{"n_layer": 20, "d_model": 320, "n_head": 8, "n_kv_head": 8, "head_dim": 32, "d_mlp": 1280, "vocab_size": 2048, "activation": "silu", "norm": "rmsnorm", "norm_place": "pre", "norm_eps": 1e-06, "positions": "rope", "rope_base": 10000.0, "rope_fraction": 1.0, "qk_norm": false, "attn_scale": 0.177, "bias": "none", "tie_embeddings": false, "parallel_block": false, "init": "trunc", "init_std_qkv": 0.0214, "init_std_o": 0.00378, "init_std_up": 0.0214, "init_std_down": 0.00169, "optimizer": "adam_variant", "lr": 0.000556, "beta1": 0.95, "beta2": 0.98, "weight_decay": 0.24, "lr_head": 0.00909, "grad_clip": 2.0, "warmup_steps": 435, "schedule": "wsd", "decay_fraction": 0.762, "decay_shape": "cos", "final_lr_fraction": 0.0, "batch_tokens": [32768, 65536, 98304], "seq_len": 512, "doc_mask": false, "train_tokens": 493200000, "steps": 7853, "dataset": "wikipedia_en"}
MLP neurons of a small language model. Each row is named by its layer, matrix (up: input weights) and neuron, and shows model dimensions 96-223. Each number is 500 + 50 x the weight over its row's rms, rounded and kept within 0 to 999. Numbers have three digits each.
Before each neuron's rows, "fires after" lists the tokens most often just before its 100 highest values on Wikipedia text that the model never trained on.

fires after: " ", "ro", " Nor", ".", "s"
L3.up1025:524305482488521543503503573569575443579566487630437532475633516453524448487519605594462556489510554575557557546461568538497495496495558510545509502410485451552479541503552529550536434444512426522446515471610524514494543424430408507535584403499496542490442545448430377388550486493582431510539525483514452482423461497475462515465503481476525594480457518565540445501463488540415567560565

fires after: " G", " K", "q", "P", " C", "B"
L8.up567:518606419500434463550574546513551574542546600469394463549521453540449443510603503550555426493594415581479506514407455564518564550433492497566529587476526442501507532507533489516423568507501564461492469533515583506488426523415533499504516405548560514550488443421549519588404523510589522491441527503394474520516590509569504600441478380501498588587473504535449569447539574509534495555412

fires after: " ", "s"
L3.up861:460478451510519477476455513512488475431529523513474469525528637359456300563446477424505466553555447450504573517418483589472594524450434494535498513500536594490525430525464507463575526491492501604487526372449436564504482443488514518457544558519535528522442465511511520523560512537441446514560452514529457555485531502506456423543528491510511533403462510475486438463557531451530483488576

fires after: " E", " U", "er", " a", " re", "li"
L3.up1123:587466459494476558486456536469533524450420571532418471451552456458402412462338440565515517456471403463509543502548480504528459526549583462429506508637462654476462503512411550487494535538521398468513478517500463483463509491457435438521534416503585530491555491524406461546481479514499508479512481558411426522501592459480479519498442498520431508522488501466485476491493478497488517579549

fires after: " G", " M", " F", "G", "h", "g"
L6.up126:438522544437505492588535428559591536519511552551617533452418514543511531553523499478624427612563510439474512534449573473476470497534526459443428477536559543513492577476444544557610553493491459461560483519545425616487427521512491534443454465509501522485539434490501433465547535510530527447412513495525494503525453442417447486407501479522557462479520459495521406529451560488512536459544

fires after: " |", "ar", "I", "-", " B", " &"
L6.up283:422420406515488569419486449557508538514551444516521488377497521537484497477480418445490454576467491482501544530563402466430536494501525567622562585567493485445474485525511536553414474493374495446553470531478527440520514485415480411605510497483493368465525541501525538450525502525498515517549540377441454566498558474507569449545488503500450586538488496488436527498540506510499449535528

fires after: " co", "de", " ", " I", " E", " La"
L3.up147:547501565394562437562458586543509513512459528488447448515508490462438491440580598536466525469413478506481499508596402511529514528487470548457452542563488467571530459476476494466483555477526567593496524464419565443493518492606559571558399413477560479540585537535542365590455483537525513590526496493425479553562559537544510491535558530512479482434524472531520421503476498504539452563440

fires after: " D", "l", "S", " Le", " E", "D"
L7.up472:558502436446516439527492427509489480509515567540553456500513535476502503585576559518536400472505508581514422467455455562559488461434422450520577513480498483492462477518547507536512484526498586513433556514464484500509453546660521442498481430510471547482533591446486488537549516541474511581429416486575490440542511509482506523549526472500428400487427545542596482471442560579586510553446

fires after: "S", ".", "W", ";", "N", "y"
L11.up299:565487481485505461580473543491406512460501495459600548547493523419441468486423497412411471496464446460448501544501483555467464404466474496456484516454447496482499417529415494470506498456463505530530491628552525527491492426563495527445474566492437509378521461621477474511507484518355474522538372510557452402487548476479509459537559465510587440598414559553451455510471500465507452459500

fires after: " C", " S", " b", "b", "s"
L3.up923:580503398454522541463496557506566485494482483414468590445523531483518355487521521448449478580494516583550573476562488570491632515417499568433507437603424581445526501504549497485464582373523510531501507588478411526516465433449545493569461517548461538562452478484460526578521513513509471552523555507448506536546523520492492379496543508546546450526472511484420509513519514468527528528587

fires after: " W", " H", " G", "q", " P", " M"
L8.up1159:588574469524482468505414544450473531551557490445428491502609538564453440453461522447430612499463441457525544498444442509540531511421601523576598522550502392503493532443498471492524430534455512531530487489506454419527463540449503462474553541586629399610513549418551467479579447491526496482501506473535473493419463488667523487526527427489423559518535563495473416561517514538430453472557

fires after: " ", "P", " P", "s", "al", "C"
L8.up357:503521497504489454491571500499534493477453592451579470510525537535555444372527469468467487467516416558456551435388536502473480482559463510386477535492574466496581525455474504486491446433422457513474501427623434549473475482445517509484461393521601477539416525490539566513608507515552542478464504539479489389521539442343516545505531403495513556428548450499490391525532480534385505500457

fires after: " ", "-", "house", "ec", "."
L3.up436:362440472480473493561411522517625469510555526587578454487525484385460458460426500500466538392443512503507570592517536543584407570562524439500489540430487522428493439513403542539455414486459399478407543458486455462523496531524560439504468458528552490529553520518514437456461514476467443529526538568539464543449449508484480455567480466501494478514510503574501490523538490505502520440560

fires after: " G", " F", " f", "f", "c", " "
L11.up953:452511486418501426491400485528431500528474488553572432564556474555495491527570524475482489459510526495485398497468516644471489500481522508433470445467484541542548576468445512527497441551453489443573477415522463525508523436558512510475477464500381475497499520509486521515620490420543525576412492539604533389557519490509469527466443605506530473526530447499583428485542550502517550421484

fires after: " ", "ar", " 2", " final", "-"
L3.up299:569514534462555535629530440493396499580614466478483515571485535516466505472427546534487556545421462430464507512387458556498601496513567520523575582537542503517567539479634494600496484477469479465483485497463464517524468514541543555509513564462565534573556457574473517503422469507511472585437546490474484449520465488453544515506535462516518379514475512418538426461482572489501426587493

fires after: " G", "G", "st", "d", " St", "ch"
L11.up980:489630512417517465571465449547500505452481498525490456492506496497491416508414528527543577537518583458474555574472525466518511504443488488517473459535454519569495544491432528583545517562523612497517496510571469535478434539474578599496468433484460516496517525436460461547555475548473525364448503476412474439426433513482470483475570474485448471445490370561472374482522499466377540512458

fires after: "\n", "l", " in", "S", " Al", "-"
L3.up136:501541550509503561469608495571564495520484517550600574552491500489566483617515588533496429572527602559512483533452458560593485443488465545433494497492481510538473423488431543571473447536513447554492472599460483446515469407494518452527450549493424548429642484507502503520574518456480465475470476476531523498481495517513491489561503492487445498522457515488484556467394599501509468445454

fires after: " ", "-", " in", "/", "al", " 1"
L8.up710:447484617454451601499558505540542493506492523497463552511355534459456495417525557513511465515569479512433561524448594406538458533466558548510503521558566447456595558470591461493475471515452421458506571485527479519468513463509431513580534623490554601517508435481585544677492498483576501652557517517488456427504526477490537459537500528523636608527512499456439524534531456490503589485482

fires after: "s", " S", "ed", "ing", "d", "ub"
L8.up877:467555470474455513530579524470612438497567517461509533419514487469429429466501428512388403492637552568494545533539529555520498515444492549547495522506503502496605514495484499559534505456486468526487485532493511466524459496453460533511554449480546528533485463309486519497447528592611522434463538452404549558479542520467429461534507494521481417492541460538427495505484572477456449475545

fires after: " F", " B", " f", "f", "^{", "q"
L8.up396:459510392458463514540513488578626525661438560373444438483554543549541454466541548481525411520606479603490575421457470443444529536502468564514453543420512514546578464512394491538493543465502509585489388446486480414487480543555514566534490455524505471558435457384472506490542488495505522398517515447426573516558420540533523458592529443514455451499504467473480419519499568445487445468522

fires after: "\n", "x", "==", "M", "im", " \""
L8.up1160:478529564530489442523488458503535502598580439519494459464624511576573533385552478463637492564533484449448524514421403566416539518434562473381468533479512531527522493485506470550507516496546453428422428472475528548493492525444532439469496428483575533496541530413470449454560489525504476503545476475577437590526461450539593463470533456508435487517583488558462603503512556526551531428496

fires after: " d", "ter", " F", " Da", "er", " Ad"
L8.up310:524424460534506532489475519477376554403530447518516491434451543465480514505502501489467545473392429465509483589648454471540478486558612448540495526459518518469494533488511483463533479578614479569508612499536546562476454450450477461513445530471427388524492444473491590347442487441527540531472489527520527525543536516523488531485441532510529444415508505543476482494552639535459524597462

fires after: "s", " T", "D", "l", " Bo"
L7.up212:433428535428519423435460423400572482529483552581644494433523561481530451534563466530489522522510567526436482545491442522532454510500526413494496489544551520517516535458513468539450552533550539411529382438432493505488471483534571485486529484513546510537595515506571470487463474487473518550401468484370487476520490502453456533628598483510485521547475517543532477550495591507594554461421

fires after: " F", "q", "_{", " G", "B", " K"
L8.up315:478562460564492450550362582526637524555522518436507468524651503521472482485604523539510481550532430489539569530405508481528473525514397559480507556538544537496678397502558501481522450499558488514500543531486452488483510492592557520504503480481596471532588566581592538579553565512520498547472453532441514513554504507571511495519553480481527525534447505506464490539545502460449498517488

fires after: "s", " ", " a", " pre", " Bo", " re"
L3.up833:514453481477470446491513478467521494450508443541539483509509539465458407479386525466512473472528446512455505474534592539429481385523411493485447473579495611482401536539523522518484464509504390499473505507498425472509517433481485441442544476470570547479432539498548513509435509528518474499430462440547505408592478456459491484516489473490487627530537558496486557512507503469422448492594

fires after: "-", " S", " (", "S", " C"
L6.up668:542615453619453541469492558570465485390555436501505399493501519493553477539515504502425453531498586554490474482496388628508524488419572454504453540459529505505544491496490551493477455589579451553440464568519530539553437482489437474452484481490523469514541543411511496464526462472461498472454440494590602552552414510475495428494491475482378531431450581525467437463334563475532533471406

fires after: " G", " F", " f", " L", " Har", " War"
L6.up107:401473487538483549523520431525517475420499502586564557547495473628451518580477478507441480566440469502413479497565513475547424495495581512454483318518539492520373557477545434645493529496539500489613421562511440527448492405515493512467481479571465463542515508502495460398460545448472475363476529438482479510537493472471475507559475505489493511558527521542500549461603646494486509416560

fires after: "\n", " (", "==", " \"", "vo", "==="
L8.up106:518555453523500472603473488445555519548427495566517448365452493405459538448642517394464496557407567423514490433478354527515509507477495614413491528485483509548476419430537518459485530458602403557545528563410520515558428417481438449460473511498545543520520478531444472576480580537510498448486520439480462688549483474546494463571517561482482424438521491493471567562469574449513509501462

fires after: "-", " ", "la", "re", "ra", "l"
L11.up65:440488514543537451487583511389504495508519479552503512535462447503498554600546479536551450445518470552445456345512447442563466490496569514464585531470459506466476541456516529462381513499507427437524500572479531574459531554528502473548478523499388424481531515469466483440479504523539517599506513497520561485530463523415490544511426504483514544491521498467526487528533361482608472502463

fires after: " ", "ra", " C", "c", "al"
L11.up465:482564592436499499480490501459412527588514531424492528503457472500548494599491512485517488501527498525518499549541497433528521527458448487498524500504461534448532508448522473509409564581422448519508467471538405603462526467494518430494475492543452450462575548514544471425549470449529513532415489458569512464643621501451485505439401576501470489480496521536502516499463438475511526520489

fires after: " ", "al", "i", "cu", "ra", "ma"
L11.up402:430434509554488417543588476473414468529448476536546472480593421460502372388483474474480510487502417522464523409573479502494503433561588492530486524445491455423486501480496485510435440503434485490567498509467491547508497535491551539522526437521494507478551470499486516486565490534463531472454507526492527458489609460382561522505483462513555509477466468559445596523502438489470447502516

fires after: " ", "ka", "s", ";"
L8.up461:511393416489485477468553480488569484511522549531494516407505472455479498497574419487487566449481464501520420536497529538516486536367513572415502508503530487474648546466531493457535513553493533485517589439574446533506555514568486463468566476505512511508499528579587583529531529425629461517513479419552420443428426501509506526437482458487549548523450505544507539504388489513472635587557

fires after: " ", "ar", "de", " Jo", " C"
L3.up249:497439525422512508549532495405442553532577434480494526545463410440491506447568533492521523514398390476528470455524474489499568520464462402507519507527556500476506496467521504471599507519550633586531547409437567509482450471497511511456554587538535535563539431488530409538549497542493469602528566576622498551520564478465563416554560439512536474508394528564498490498507464486475381516510

fires after: " ", " w", " p", " be", "ive", " is"
L17.up486:453539526487559542596436576436473476472545460449501518461478457549559469583481604520480443468525477539585558461624451547415597571480547379516518474444494570497524528414540495485548446576495506535429523446533426476576495431485513532503467443476509448569460453508464529476493450528454489524444449464502580581485460423422529611580427515476444627505502550576535554573540521511448503524524

fires after: " ", " the", ",", " in", " World", " |"
L8.up408:469377482477518440475490491604538490481481530513527448521486449434462465518376510502600528498470510492466478645442683544477561546449557497464573482592476423486584595506526512526542443489431564458458566567455440541452573545536461525583542506510528546426469533550518520462474493485501478603493517460442465476510456497462522453417429467497496518466511507439542533454517490512446470534384

fires after: " B", "A", "I", " I"
L6.up817:564466467452505562451445486472490526373580418535517562446551535493579466440597502529506545421597547517470438519458468509474519488428527479580517579438483476454564525507605478517409433521527521412444477504464551455475483546465552485475553489470465425531429500447533509548514525463463495476474435475517472534444519497484529460463568509522396583433413499422449470488531420518468497532550

fires after: "ri", "y", "vi", "á", "ti", " E"
L6.up315:433448522438470599591414572496580471439490431529522585444489445535527374444493499530586479470467572431573515439624480455530533503464444515560481488546507519425654495442538537563460461590506524445442564490501571472535509517585488424441560509511471540524523566507482446570511473491491495511458472513502552487551548495500570509557494459490475497494554532526485438512471541499461513503429

fires after: " |", ";", ".", "A", "í", "om"
L11.up746:552452590422524459428454526507486524468438530407450525597505565484471456510488432390435479515446518449550520520551530521528425475502470494464443479533492562501405508495500452467522459449535526542467436466524569498514478465542370412444431501503533516463556470498591499508553507476502494543578465545546551488499450486497418479470506397461478452474484561512411376539487479548423577507480